config = dict(
    num_hidden_layers=11,
    tie_word_embeddings=True,
    init_std_up=0.0174,
    init_std_down=0.00372,
    beta1=0.95,
    beta2=0.95,
    train_tokens=188900000,
)
MLP neurons of a small language model. Each row is named by its layer, matrix (down: output weights) and neuron, and shows model dimensions 0-95. Each number is 200 + 40 x the weight over its row's rms, rounded and kept within 0 to 999. A neuron's up and down rows have the sign that makes its largest values positive.
Before each neuron's rows, "fires before" lists the tokens most often just after its 100 highest values on Wikipedia text that the model never trained on.

fires before: "°", "8", "5", "9", "3", "7"
L4.down141,202,281,219,155,244,269,247,219,154,115,199,247,193,219,221,199,216,198,179,234,211,196,212,179,270,186,186,216,218,229,110,176,206,189,181,265,217,233,224,142,197,153,197,157,244,211,221,206,142,79,155,217,227,224,265,222,178,163,249,155,195,194,206,182,213,227,235,163,237,285,156,185,194,166,207,181,191,247,199,206,142,126,218,159,165,208,229,198,184,211,229,130,143,194,203,234

fires before: "2", "1", " "
L5.down93,170,188,209,151,184,185,134,223,186,166,245,258,219,201,118,182,243,251,271,195,235,199,144,182,204,184,193,250,176,170,192,191,127,214,222,130,175,196,229,235,153,257,111,238,234,215,216,222,200,254,242,226,202,183,210,187,199,273,192,209,246,253,186,250,197,192,159,167,138,183,62,300,188,210,243,243,220,160,162,227,244,184,218,211,247,191,223,146,272,175,188,206,233,187,267,193

fires before: "1", "0", "2"
L5.down165,203,155,173,207,231,228,226,291,165,187,196,240,171,269,104,229,279,193,211,189,150,214,235,218,244,189,192,191,225,208,273,198,249,208,183,234,113,204,192,202,198,242,154,170,150,225,224,199,161,201,204,270,251,251,179,189,211,198,210,264,211,165,218,212,200,339,236,216,208,165,148,227,205,122,134,101,215,122,202,158,243,236,245,207,183,164,184,197,224,168,252,189,270,118,202,245

fires before: "0", "1", "3", "2", "4", "5"
L6.down32,193,170,209,201,216,119,230,225,243,147,275,180,178,160,160,144,271,159,204,211,186,207,124,252,231,243,206,150,220,220,192,149,160,184,229,289,222,185,300,207,198,173,140,243,189,188,146,218,212,229,290,149,225,203,213,197,260,245,228,186,211,236,191,182,195,216,256,253,217,185,230,200,234,167,168,142,198,282,220,151,241,213,308,176,218,183,244,139,169,231,204,231,176,207,197,155

fires before: "0", ".", " |", "1", "4", "–"
L4.down92,218,264,113,193,190,238,175,228,262,104,200,207,166,196,203,199,198,172,218,255,186,217,262,217,232,150,130,210,235,254,272,200,150,227,142,225,161,163,196,172,197,216,206,197,219,195,239,208,212,129,202,288,208,185,143,240,257,139,207,178,222,197,229,254,184,271,185,151,178,245,218,187,228,186,218,188,156,193,234,183,248,155,198,253,147,236,217,190,261,202,162,168,188,179,224,176

fires before: "1", "2", "k", "GB"
L4.down8,174,220,223,147,213,215,172,200,170,293,198,219,226,185,200,189,227,238,193,214,234,145,123,216,209,207,265,167,135,195,207,255,125,282,266,178,194,237,225,216,183,179,189,314,234,232,248,219,206,132,137,160,133,211,180,237,235,218,190,187,164,249,226,182,252,191,232,185,171,185,206,180,184,190,172,164,198,181,160,236,188,182,159,236,186,234,314,159,223,160,181,246,227,163,252,156

fires before: ",", "s", " to", "ed", "ing", " that"
L8.down178,188,231,180,221,183,241,227,164,160,245,256,247,224,168,219,254,225,228,165,243,190,215,214,243,166,233,172,236,249,189,159,241,158,230,232,231,227,185,185,242,206,215,203,186,182,150,203,170,218,158,235,236,191,137,227,264,226,168,177,219,180,182,156,190,241,98,132,207,232,309,240,187,206,200,275,171,190,219,203,248,185,173,116,148,215,160,246,232,235,161,184,175,211,145,181,236

fires before: "0", "4", "8", "5", "2", "6"
L8.down105,145,228,256,143,264,197,193,218,249,172,241,171,220,249,208,233,194,169,177,219,256,221,215,252,225,220,142,153,222,196,168,265,210,182,149,189,221,151,240,196,203,210,253,148,166,217,217,190,210,196,255,187,157,175,207,152,244,185,198,167,260,271,240,253,165,166,171,233,192,142,137,193,153,241,186,189,191,225,205,228,237,123,189,158,144,220,257,182,266,178,175,324,232,170,146,136

fires before: "7", "8", "1", "5", "6", "4"
L5.down96,188,114,244,248,231,178,135,239,150,125,218,214,191,199,231,150,197,242,217,174,176,250,170,254,178,171,196,204,155,165,172,252,222,192,179,241,182,143,213,300,197,267,262,176,225,242,223,239,200,302,179,152,229,176,140,156,193,120,216,198,167,278,222,238,206,175,196,201,223,198,204,238,177,258,233,210,227,177,208,170,171,154,166,154,140,149,214,164,241,228,196,269,175,170,197,127

fires before: "9", "1", "5", "7", "8"
L4.down188,210,211,245,226,187,187,185,227,195,144,315,190,192,266,196,168,222,120,255,133,241,199,175,263,167,163,112,218,201,148,190,216,150,215,219,140,232,163,247,188,172,175,155,255,162,236,200,258,270,221,208,181,258,223,197,183,181,233,241,195,175,120,188,152,241,201,226,211,204,186,165,181,214,133,229,227,183,226,244,167,238,237,168,169,250,142,172,159,202,173,158,280,267,162,199,117

fires before: " |"
L8.down51,191,238,204,244,197,198,135,227,199,167,255,194,132,246,146,187,256,140,234,152,197,189,162,207,122,171,143,156,272,178,209,246,183,178,214,130,173,195,207,210,234,171,129,216,241,183,172,179,152,257,165,186,170,220,180,165,170,133,206,234,256,186,198,127,159,249,187,231,213,240,226,175,219,199,222,154,193,177,231,230,266,201,206,137,204,229,247,239,179,192,254,101,254,185,262,177

fires before: "9", "8", "7", " Pacific", "4"
L6.down123,274,148,213,168,209,164,155,191,234,182,182,156,177,285,181,251,234,152,193,178,200,281,230,234,196,234,169,244,185,156,220,203,225,223,81,275,160,127,137,220,209,207,204,213,241,188,170,173,254,195,214,185,109,115,233,220,186,207,189,189,270,272,236,221,217,212,207,215,133,193,249,258,208,230,195,266,194,205,161,200,156,192,164,227,221,151,157,134,241,191,261,216,207,185,173,267

fires before: " |", " "
L8.down23,201,220,215,215,129,212,142,230,196,266,142,215,217,170,148,181,217,221,175,94,157,205,200,148,166,203,181,254,197,242,237,194,157,236,186,158,237,221,236,202,233,168,195,224,245,284,248,157,124,204,118,223,196,202,141,169,210,191,201,264,220,245,236,189,175,243,240,247,165,223,200,222,186,153,276,121,116,235,250,167,290,278,117,167,190,184,203,215,235,199,177,161,252,217,190,154

fires before: " ", "1", " November", "2"
L5.down147,142,176,229,196,199,168,216,166,103,228,183,169,167,209,156,116,174,250,270,229,201,261,175,254,227,230,158,246,220,223,193,186,236,163,94,265,193,203,222,215,267,213,152,258,213,167,193,156,113,285,248,182,175,184,230,175,216,122,172,151,178,245,207,178,210,164,172,211,193,212,180,198,172,253,197,266,167,220,160,192,255,182,187,242,261,175,223,186,166,189,206,159,160,179,195,200

fires before: "1", "0", "2"
L8.down17,165,185,215,198,233,177,162,222,130,159,193,189,146,209,206,209,199,99,137,163,231,209,215,162,118,206,216,189,249,231,259,177,163,163,211,102,183,136,206,186,133,243,167,176,221,246,195,158,152,168,167,261,217,239,246,234,221,149,202,175,215,199,252,234,186,246,151,222,172,181,149,187,166,189,160,146,217,287,214,110,177,157,202,244,206,166,261,134,233,145,172,204,218,234,147,240

fires before: ")", ",", " to", "–", "."
L6.down81,233,199,269,236,156,145,239,193,163,235,192,155,212,197,159,190,187,196,214,259,227,203,147,145,144,182,218,164,231,158,187,238,195,209,163,195,159,201,209,143,212,161,162,254,179,217,113,159,263,212,275,234,225,193,208,157,216,208,213,223,160,185,102,204,192,259,189,192,113,192,170,174,238,181,190,196,170,122,181,208,210,168,150,206,253,196,106,240,215,162,147,192,301,280,191,176

fires before: "0", " ", "1", "3", "4", "2"
L8.down34,220,177,239,216,263,230,179,216,263,224,167,224,127,179,214,159,201,222,156,200,253,256,183,244,276,157,215,232,150,276,166,184,205,181,217,272,261,231,205,153,218,183,200,223,209,192,166,242,128,176,250,169,193,125,169,244,145,191,171,226,205,224,166,234,132,193,263,236,194,217,163,205,258,218,161,96,242,224,187,225,203,222,215,271,200,211,198,244,159,178,162,295,192,220,204,179

fires before: ",", " |", " November", " ", ")"
L5.down88,230,233,187,175,229,166,198,134,199,214,197,123,196,222,239,220,219,148,176,198,193,227,225,208,210,228,151,232,221,200,186,227,212,166,218,168,192,248,220,160,266,123,117,141,181,199,156,142,226,192,277,129,114,173,267,231,156,247,234,192,230,160,188,114,197,207,183,239,175,164,207,191,231,207,234,210,281,166,156,208,221,162,213,238,196,218,183,231,214,154,196,120,138,235,236,256

fires before: " |", "\n", ";", " (", "\\"
L8.down122,200,216,165,128,220,246,171,72,200,188,217,219,214,179,152,241,298,232,237,218,235,211,226,252,156,192,178,191,170,226,208,216,180,149,215,249,197,257,228,195,249,197,236,204,130,134,158,156,279,234,243,269,235,191,159,227,291,222,204,207,199,199,174,265,223,236,222,242,205,112,246,232,237,186,217,216,201,209,110,208,224,208,249,210,169,159,214,228,150,203,259,215,272,245,263,230

fires before: " ", "\n"
L5.down170,269,172,200,203,177,204,239,165,213,139,139,138,215,238,227,189,170,166,296,270,237,250,229,258,229,172,211,142,133,196,156,216,184,113,223,192,229,244,186,222,161,253,201,234,130,105,246,205,225,229,261,164,185,175,186,187,149,165,279,181,168,157,253,236,194,149,109,282,186,246,211,209,208,204,226,141,187,235,156,195,211,185,144,214,201,154,207,225,168,247,201,183,192,252,228,129

fires before: " |", "1", "2", "6", "3"
L5.down42,200,145,136,204,291,174,222,221,184,201,178,148,203,217,227,180,215,133,197,131,189,173,140,186,204,208,196,196,255,77,218,236,266,267,171,151,196,288,190,201,181,248,172,167,136,149,201,235,212,225,219,209,165,180,238,177,195,134,195,172,194,172,132,195,211,200,225,213,187,253,179,150,159,204,142,234,185,169,218,170,168,212,158,131,115,165,139,187,257,186,177,201,282,91,266,206

fires before: " |", "\n", "prop", " ("
L8.down186,200,180,194,270,182,247,236,240,159,232,178,169,100,183,171,239,209,195,208,131,209,172,221,161,194,141,247,182,182,241,195,205,192,235,211,120,183,126,200,111,223,203,163,171,216,193,153,162,181,140,202,179,224,300,173,185,215,197,221,237,269,229,296,194,209,289,226,233,184,203,181,148,166,194,106,146,233,203,241,175,191,142,227,188,166,187,285,207,247,190,217,149,194,190,186,224

fires before: "1", "0", "2", "tract"
L4.down144,184,296,202,191,181,172,168,263,192,157,191,299,173,177,179,184,183,230,173,269,202,232,274,162,167,191,230,207,174,224,181,211,156,227,260,168,193,258,136,156,140,201,223,263,181,135,197,259,217,159,170,216,245,161,136,248,219,206,228,237,239,232,259,242,168,181,175,202,186,74,249,218,147,225,200,177,243,205,219,188,240,211,168,255,160,191,101,236,201,178,224,171,230,217,248,210

fires before: " |", "_", " ", "%", "0"
L6.down46,139,145,196,222,162,222,206,213,269,213,199,190,219,228,197,231,117,219,215,140,245,236,234,186,162,216,236,234,180,191,189,224,204,293,172,283,185,222,160,238,198,268,218,131,185,149,236,167,283,200,210,181,166,216,189,200,222,183,178,262,188,235,126,155,212,216,206,228,230,123,186,255,259,247,203,213,193,205,215,212,204,167,201,107,221,227,189,128,243,155,168,220,257,208,272,211

fires before: " |", "\n"
L4.down49,184,238,189,207,221,189,166,175,161,219,162,208,162,164,158,219,166,141,94,199,211,144,248,230,160,202,224,269,194,218,164,106,224,162,171,126,146,248,107,196,234,149,262,176,191,202,174,137,222,247,98,237,172,222,218,270,192,164,232,188,206,201,212,176,241,191,249,216,276,243,157,265,194,203,209,175,173,181,201,183,186,240,163,147,237,232,209,211,234,203,193,177,236,185,184,175

fires before: " ", "\n", " Set", " Ottawa"
L4.down162,235,214,197,227,253,205,137,202,251,175,96,260,214,172,258,200,199,164,217,164,282,203,280,257,255,233,245,195,259,191,204,158,201,233,192,211,236,221,212,182,185,215,189,165,223,159,174,157,235,221,268,338,194,157,235,131,168,199,272,212,212,216,233,218,216,164,187,141,162,186,187,240,154,249,222,168,219,154,184,206,199,110,223,199,165,206,189,183,160,166,209,172,220,199,193,178

fires before: " |", " (", " and", " was"
L6.down69,205,232,235,217,246,183,214,209,172,133,257,205,222,250,187,214,224,172,262,186,217,196,201,114,139,228,131,106,177,246,200,211,261,167,162,161,197,216,200,178,275,149,154,194,153,189,164,200,226,238,189,267,215,212,159,203,258,173,300,204,137,185,174,243,229,177,240,177,181,239,143,271,158,251,188,237,137,237,169,266,242,254,164,76,256,249,189,178,198,180,187,252,223,277,199,244

fires before: "\n", ",", ".", " |", " The", "=="
L5.down43,146,193,223,194,156,246,230,179,183,198,221,215,230,190,214,196,225,202,255,95,198,242,156,159,176,159,177,163,204,222,164,256,167,215,221,155,185,197,204,167,190,272,241,163,161,238,228,247,170,167,226,208,250,209,196,239,217,220,198,242,214,165,264,279,221,188,230,225,190,229,176,160,307,220,179,251,229,217,197,264,252,195,296,166,276,194,176,175,161,172,230,222,157,232,249,255

fires before: "\n", " |", " "
L8.down83,188,223,237,150,149,141,233,235,236,134,199,219,171,236,251,166,171,146,211,206,182,118,209,217,216,196,196,213,161,236,148,210,255,246,229,192,240,231,211,266,121,128,250,197,195,212,270,252,190,239,149,143,246,142,249,118,163,158,126,293,199,204,184,253,198,193,218,177,249,206,166,165,182,179,203,211,155,175,180,191,259,271,174,208,189,197,242,201,220,237,218,192,267,142,196,125

fires before: ",", "–", ")", " (", "."
L4.down134,194,115,268,198,233,214,192,177,209,208,171,170,180,163,228,212,235,240,188,263,214,250,230,242,175,200,197,152,203,233,192,233,281,171,145,207,212,283,198,208,193,232,190,179,112,138,149,189,217,222,227,202,199,177,197,144,268,172,175,196,177,171,208,229,175,219,130,305,171,239,225,178,141,187,89,178,183,242,193,255,242,153,256,167,189,174,165,192,159,212,190,196,242,285,191,198

fires before: " ", " of", " D", ";", ","
L8.down120,207,264,222,254,204,213,248,194,150,189,132,191,172,163,214,206,220,255,181,120,219,212,109,177,123,145,178,209,263,271,157,122,207,223,242,215,288,163,199,196,178,189,167,211,170,169,224,182,204,218,179,222,189,289,118,222,239,207,191,175,253,208,188,171,285,188,180,217,267,178,208,182,231,203,247,264,206,225,235,229,212,223,261,172,164,144,260,241,185,184,225,197,212,204,219,255

fires before: " |", ",", " (", "'", "."
L5.down140,264,208,163,200,239,197,221,209,170,239,155,210,221,167,210,222,195,192,143,195,267,209,185,167,157,241,229,192,191,274,241,205,171,232,184,245,182,250,208,155,222,131,195,203,254,134,179,146,137,235,184,205,136,133,206,211,228,218,222,148,226,215,231,184,80,241,198,142,151,140,225,150,162,155,133,216,185,141,168,177,222,227,245,232,201,210,167,247,316,257,186,160,214,194,248,221

fires before: "6", "5", "7", "8"
L8.down100,238,174,152,179,204,193,194,276,165,164,219,214,226,232,235,240,162,247,157,278,206,199,266,143,185,236,159,154,257,219,162,214,187,255,215,170,190,247,147,173,194,255,140,244,219,143,193,196,174,254,144,150,140,98,298,182,205,197,201,179,116,211,242,199,211,176,236,124,191,227,216,207,211,256,163,329,187,182,180,209,197,160,132,209,263,171,213,181,258,252,162,205,187,188,212,216

fires before: "0", "2", "4", "1", "3"
L4.down174,242,240,215,146,207,223,212,175,180,162,136,179,198,242,218,145,199,255,278,170,267,231,250,234,209,247,206,269,120,85,194,178,204,141,188,205,211,188,204,238,217,190,209,161,268,115,215,141,195,211,150,259,157,187,137,157,216,211,155,222,139,282,197,235,174,197,215,212,173,187,171,245,225,290,256,175,250,187,135,246,171,170,189,216,196,216,152,236,187,152,200,229,190,255,188,135

fires before: " Squadron", "\n", " |", "–", " ", " ("
L8.down187,243,215,177,153,229,106,175,172,209,264,242,183,213,188,233,201,210,124,260,193,192,182,193,347,190,222,192,203,193,161,156,274,191,157,230,167,221,217,142,177,181,268,265,168,199,141,235,195,251,207,203,229,245,200,223,212,183,175,224,232,173,206,276,213,192,212,165,144,156,189,250,193,223,223,186,177,176,190,214,130,208,191,211,151,180,237,170,183,223,186,209,199,202,236,208,225

fires before: ".", "1", "5", "2", "4", "3"
L6.down117,211,196,219,135,237,156,228,170,206,186,207,222,134,208,243,213,248,149,199,190,186,132,142,261,216,237,183,219,203,163,247,131,176,115,195,225,162,186,184,200,149,204,238,148,223,222,73,154,195,125,229,176,160,143,237,192,204,251,184,182,228,219,192,165,176,211,165,267,190,233,151,149,189,121,195,146,180,141,248,203,123,254,161,156,157,246,207,235,187,158,147,186,202,240,247,206

fires before: "-", "\n", " "
L4.down175,242,188,219,228,247,197,226,234,275,243,196,204,194,148,106,158,238,216,163,203,275,158,188,238,135,111,171,224,296,184,191,200,191,243,146,172,215,212,285,293,197,192,182,209,171,293,274,192,190,147,188,191,251,227,224,229,201,156,162,207,148,143,194,151,226,220,206,197,152,198,205,157,267,181,201,193,206,189,223,184,235,221,81,176,170,218,163,246,227,185,154,254,196,176,208,208

fires before: "1", "8", "born"
L8.down5,141,160,215,193,213,202,171,200,188,241,224,205,245,256,230,199,235,185,217,192,214,173,171,192,238,237,199,227,207,180,249,205,131,246,233,126,211,197,228,252,125,223,125,153,229,227,192,192,168,166,162,180,238,141,244,192,152,219,259,214,285,229,206,219,148,163,215,241,227,171,281,154,178,99,248,217,175,178,133,161,169,118,197,183,240,244,175,209,312,207,168,161,240,171,210,161

fires before: "|", "\n", ","
L6.down14,195,206,226,200,203,225,242,267,180,235,197,207,281,161,200,217,192,196,233,228,233,193,187,198,166,138,152,175,178,224,90,102,226,178,218,165,186,184,168,191,247,217,133,278,91,175,191,157,183,197,245,209,224,237,231,270,191,208,224,210,195,113,240,261,193,221,176,260,141,232,283,159,164,200,167,251,153,214,180,269,212,209,254,213,224,203,158,253,173,206,141,209,229,199,211,211

fires before: "9", "8"
L8.down46,300,203,263,181,168,250,143,206,177,199,158,169,248,221,241,226,192,300,250,176,184,178,241,224,179,188,249,135,212,183,189,222,179,196,156,203,225,265,154,182,149,236,169,212,239,147,180,166,271,222,203,146,116,144,233,195,193,161,214,202,188,224,185,235,190,110,241,155,196,207,212,175,188,277,215,233,190,220,163,263,151,131,115,169,176,178,208,208,252,251,127,197,177,207,153,219

fires before: "7", "6", "8"
L8.down45,233,199,197,162,180,203,174,244,201,156,201,182,279,235,187,213,161,258,147,269,202,247,152,188,212,119,260,279,215,185,128,172,197,232,198,156,187,197,169,133,206,207,237,147,231,236,197,273,183,178,218,171,171,188,246,148,208,202,202,151,210,219,151,226,256,153,130,229,175,218,184,255,226,257,226,205,213,181,147,236,112,133,181,163,153,192,182,279,165,258,154,200,232,169,208,256

fires before: ".", "1", "/", "4", ")"
L5.down25,288,178,124,128,280,222,128,224,244,179,266,257,253,161,208,204,183,188,201,223,217,247,239,101,214,195,234,234,155,242,226,167,181,246,218,211,186,156,209,119,186,246,147,156,176,212,177,156,220,196,154,210,197,205,142,235,145,223,201,205,228,239,166,243,146,259,193,161,197,115,157,153,237,229,204,226,222,175,210,203,179,152,141,238,187,194,276,201,257,221,211,259,183,225,232,179

fires before: " |", "1", "6", "9"
L5.down127,156,198,167,182,268,243,138,193,171,204,168,191,207,241,224,229,180,225,214,218,220,266,170,167,218,198,218,210,143,168,175,141,184,181,228,193,242,217,129,231,199,235,210,115,199,193,183,227,298,137,213,129,184,167,171,212,225,230,265,217,210,195,175,186,121,220,162,220,192,212,230,162,143,189,185,197,222,246,181,203,191,212,145,162,257,200,214,237,262,269,209,235,129,124,179,160

fires before: " |", ",", "\n", ")", ";", "."
L6.down104,174,244,247,239,172,238,241,183,165,237,267,203,247,171,287,209,222,186,240,212,187,236,216,155,216,208,247,223,214,270,199,144,156,127,215,198,183,278,167,262,133,130,184,197,155,221,131,212,218,214,172,194,172,200,180,238,180,169,211,197,204,242,140,164,247,193,231,182,238,230,250,126,207,151,165,213,194,236,217,221,187,195,240,98,206,114,158,206,208,247,199,206,195,212,192,243

fires before: "5", "2", "7", "6", "9", "1"
L5.down71,219,266,168,162,232,230,194,170,204,148,186,219,271,216,241,187,244,235,253,204,233,243,275,248,202,182,125,205,178,227,138,163,241,219,221,210,202,217,168,140,246,218,205,183,208,204,219,234,134,239,191,198,196,175,162,230,154,201,235,191,173,236,276,196,172,145,222,243,207,158,137,183,239,218,278,158,177,230,180,112,200,147,228,122,135,202,250,290,259,241,205,298,187,173,183,200

fires before: "9", "8", "4", "7", "6", "3"
L6.down97,205,247,179,182,235,221,190,163,188,197,220,222,206,217,248,217,190,196,205,234,270,139,167,206,200,184,134,147,195,239,191,203,151,218,153,191,243,201,199,166,173,252,237,227,242,249,236,211,211,262,159,147,216,195,137,185,144,178,284,198,213,310,203,214,181,143,278,258,204,203,215,163,192,210,262,194,166,189,205,207,178,149,167,210,201,133,239,136,317,251,162,267,179,180,195,141

fires before: ";", " the", " ", "\n"
L5.down142,157,161,239,215,201,244,186,233,201,195,241,187,192,186,121,198,183,228,260,275,280,171,195,187,207,212,235,187,176,261,135,224,233,179,191,211,142,272,198,203,152,214,175,206,128,206,203,315,182,254,193,157,173,152,184,262,130,168,218,188,292,213,132,222,180,163,145,277,234,191,172,171,102,157,196,190,174,177,158,223,241,265,316,254,256,180,149,181,139,195,217,179,241,226,210,178

fires before: "|", "\n"
L8.down106,175,179,248,155,235,190,213,236,165,231,209,268,226,235,199,265,227,184,194,269,202,264,280,206,221,249,196,234,213,218,164,200,221,197,184,223,333,220,182,130,182,247,254,143,161,150,212,212,200,184,173,205,228,227,289,156,152,244,233,154,185,194,170,214,199,252,133,139,166,208,164,228,169,201,252,206,160,133,159,208,186,171,227,170,208,123,171,152,240,173,165,260,232,280,173,154

fires before: "0", "1", "8", "7", "2", "3"
L6.down39,208,224,157,230,260,210,229,228,186,204,173,182,134,311,115,208,204,208,182,169,245,202,235,245,183,239,234,235,192,156,194,141,220,215,184,223,212,208,199,223,236,199,286,147,213,165,239,194,208,270,95,241,135,163,177,160,195,172,163,191,203,141,212,204,156,225,201,196,187,238,199,220,218,221,130,235,228,224,214,231,237,256,207,180,170,231,210,179,163,213,217,258,156,170,108,255

fires before: ")", "),", " (", "\n", " mi"
L8.down29,246,238,294,129,239,209,184,209,261,217,266,229,206,165,152,245,209,170,160,248,258,186,245,154,165,234,237,233,147,212,162,167,234,195,197,194,162,158,153,246,161,134,163,226,190,255,226,171,224,150,215,188,306,140,196,215,200,164,252,171,92,165,158,201,225,177,242,136,233,173,213,188,164,162,209,258,231,185,118,222,219,231,202,158,209,217,137,194,246,195,180,171,221,214,172,185

fires before: "\n", " the", "3", " ", "at", " No"
L6.down35,253,266,246,192,148,174,136,262,201,138,251,209,186,222,229,230,179,200,157,177,189,222,243,240,176,186,290,160,206,251,215,227,228,244,217,176,131,282,212,216,153,174,220,160,176,165,190,239,253,225,136,187,261,199,156,188,206,206,208,232,148,259,205,185,201,256,210,259,277,181,166,210,215,274,147,218,140,194,222,205,172,167,136,232,183,215,229,202,159,220,238,162,199,204,249,154

fires before: " "
L6.down173,186,246,214,130,166,151,180,154,214,170,212,183,104,164,155,223,171,230,182,120,229,240,166,215,251,179,150,237,167,228,274,225,198,238,253,219,143,242,262,227,219,214,212,212,236,191,263,149,196,183,124,219,143,217,232,153,183,146,211,169,209,255,204,197,182,198,256,183,140,145,160,219,261,292,201,230,211,188,195,175,210,177,212,179,211,230,160,184,205,297,211,224,202,241,260,227

fires before: "1", "0", "2"
L4.down117,187,182,155,223,281,193,184,204,194,245,265,181,201,245,245,176,131,223,166,124,171,166,117,216,135,180,209,180,184,200,210,164,172,182,153,196,272,142,189,198,152,229,237,167,242,196,226,222,151,195,292,290,239,185,148,130,182,284,178,186,192,124,219,189,150,242,239,177,229,167,159,178,157,110,185,155,159,206,256,161,210,205,183,178,187,135,218,181,209,215,171,251,203,169,211,203

fires before: "9", "8", "6", "1", "2"
L4.down122,164,162,201,279,193,205,192,152,217,257,166,254,159,250,256,229,260,231,167,251,237,171,195,182,203,226,182,152,183,258,254,168,201,205,182,173,167,190,159,221,158,228,261,220,246,184,170,158,233,225,212,151,186,187,222,226,268,193,212,174,204,184,230,246,262,167,255,171,168,151,240,204,177,215,268,165,153,226,219,99,166,195,204,175,132,141,164,140,290,172,207,213,185,199,203,192

fires before: " |", ",", ".", "0"
L4.down127,237,209,215,228,181,271,186,175,165,160,190,232,177,158,207,215,213,170,179,195,216,127,204,218,256,146,156,166,204,261,182,214,161,226,242,194,174,125,195,143,202,171,173,220,204,170,178,149,199,144,289,195,207,155,187,300,198,202,291,210,198,216,251,199,253,217,185,200,221,121,256,178,179,173,266,200,184,261,182,126,222,152,233,276,205,203,141,226,211,195,243,115,229,137,236,172

fires before: " (", "\n", " and", "i", ",", ")"
L8.down139,195,187,214,152,224,181,176,183,229,144,234,188,206,177,202,259,243,185,251,161,166,219,218,201,169,211,136,180,189,239,227,255,168,119,146,246,187,224,188,195,174,180,141,188,221,173,127,210,182,222,220,117,205,237,268,205,225,103,253,163,149,251,192,161,274,191,142,180,241,264,236,201,261,133,173,171,267,214,193,216,224,199,146,163,232,158,262,151,261,242,231,208,163,237,254,143

fires before: ".", ",", " and", " in", "\n"
L8.down108,214,230,200,161,223,264,210,150,262,192,146,205,212,221,235,205,218,204,162,205,209,190,187,161,145,253,231,198,230,241,193,169,218,205,183,234,229,133,203,214,167,180,176,160,196,124,218,262,255,210,171,137,206,232,217,232,150,181,232,215,287,224,225,189,177,129,189,222,131,182,140,184,138,158,177,262,200,221,83,155,194,206,193,171,170,105,196,194,244,233,231,193,201,277,163,191

fires before: " |", ")", " not", "4", "1"
L8.down65,173,165,231,193,175,199,176,238,212,145,213,162,226,192,191,204,185,174,175,211,276,194,179,199,207,207,111,164,199,121,236,132,173,244,110,136,247,172,221,208,214,196,200,162,168,189,222,219,135,225,201,156,123,144,118,161,237,190,40,147,188,195,154,157,192,175,262,202,174,99,153,162,216,191,209,169,226,202,191,222,189,206,244,225,212,208,248,180,164,245,198,178,84,230,200,198

fires before: "9", "6", "5", "1"
L5.down65,193,204,215,230,194,190,181,290,233,219,251,179,154,227,245,220,267,243,235,205,217,173,215,176,206,189,138,216,201,232,238,192,248,273,197,166,183,217,242,211,207,205,137,228,241,138,162,195,263,244,200,184,214,243,253,222,228,215,218,181,245,215,165,155,141,229,215,195,73,272,206,196,194,130,221,160,160,207,205,179,112,187,221,250,87,226,195,201,212,157,252,208,195,204,176,167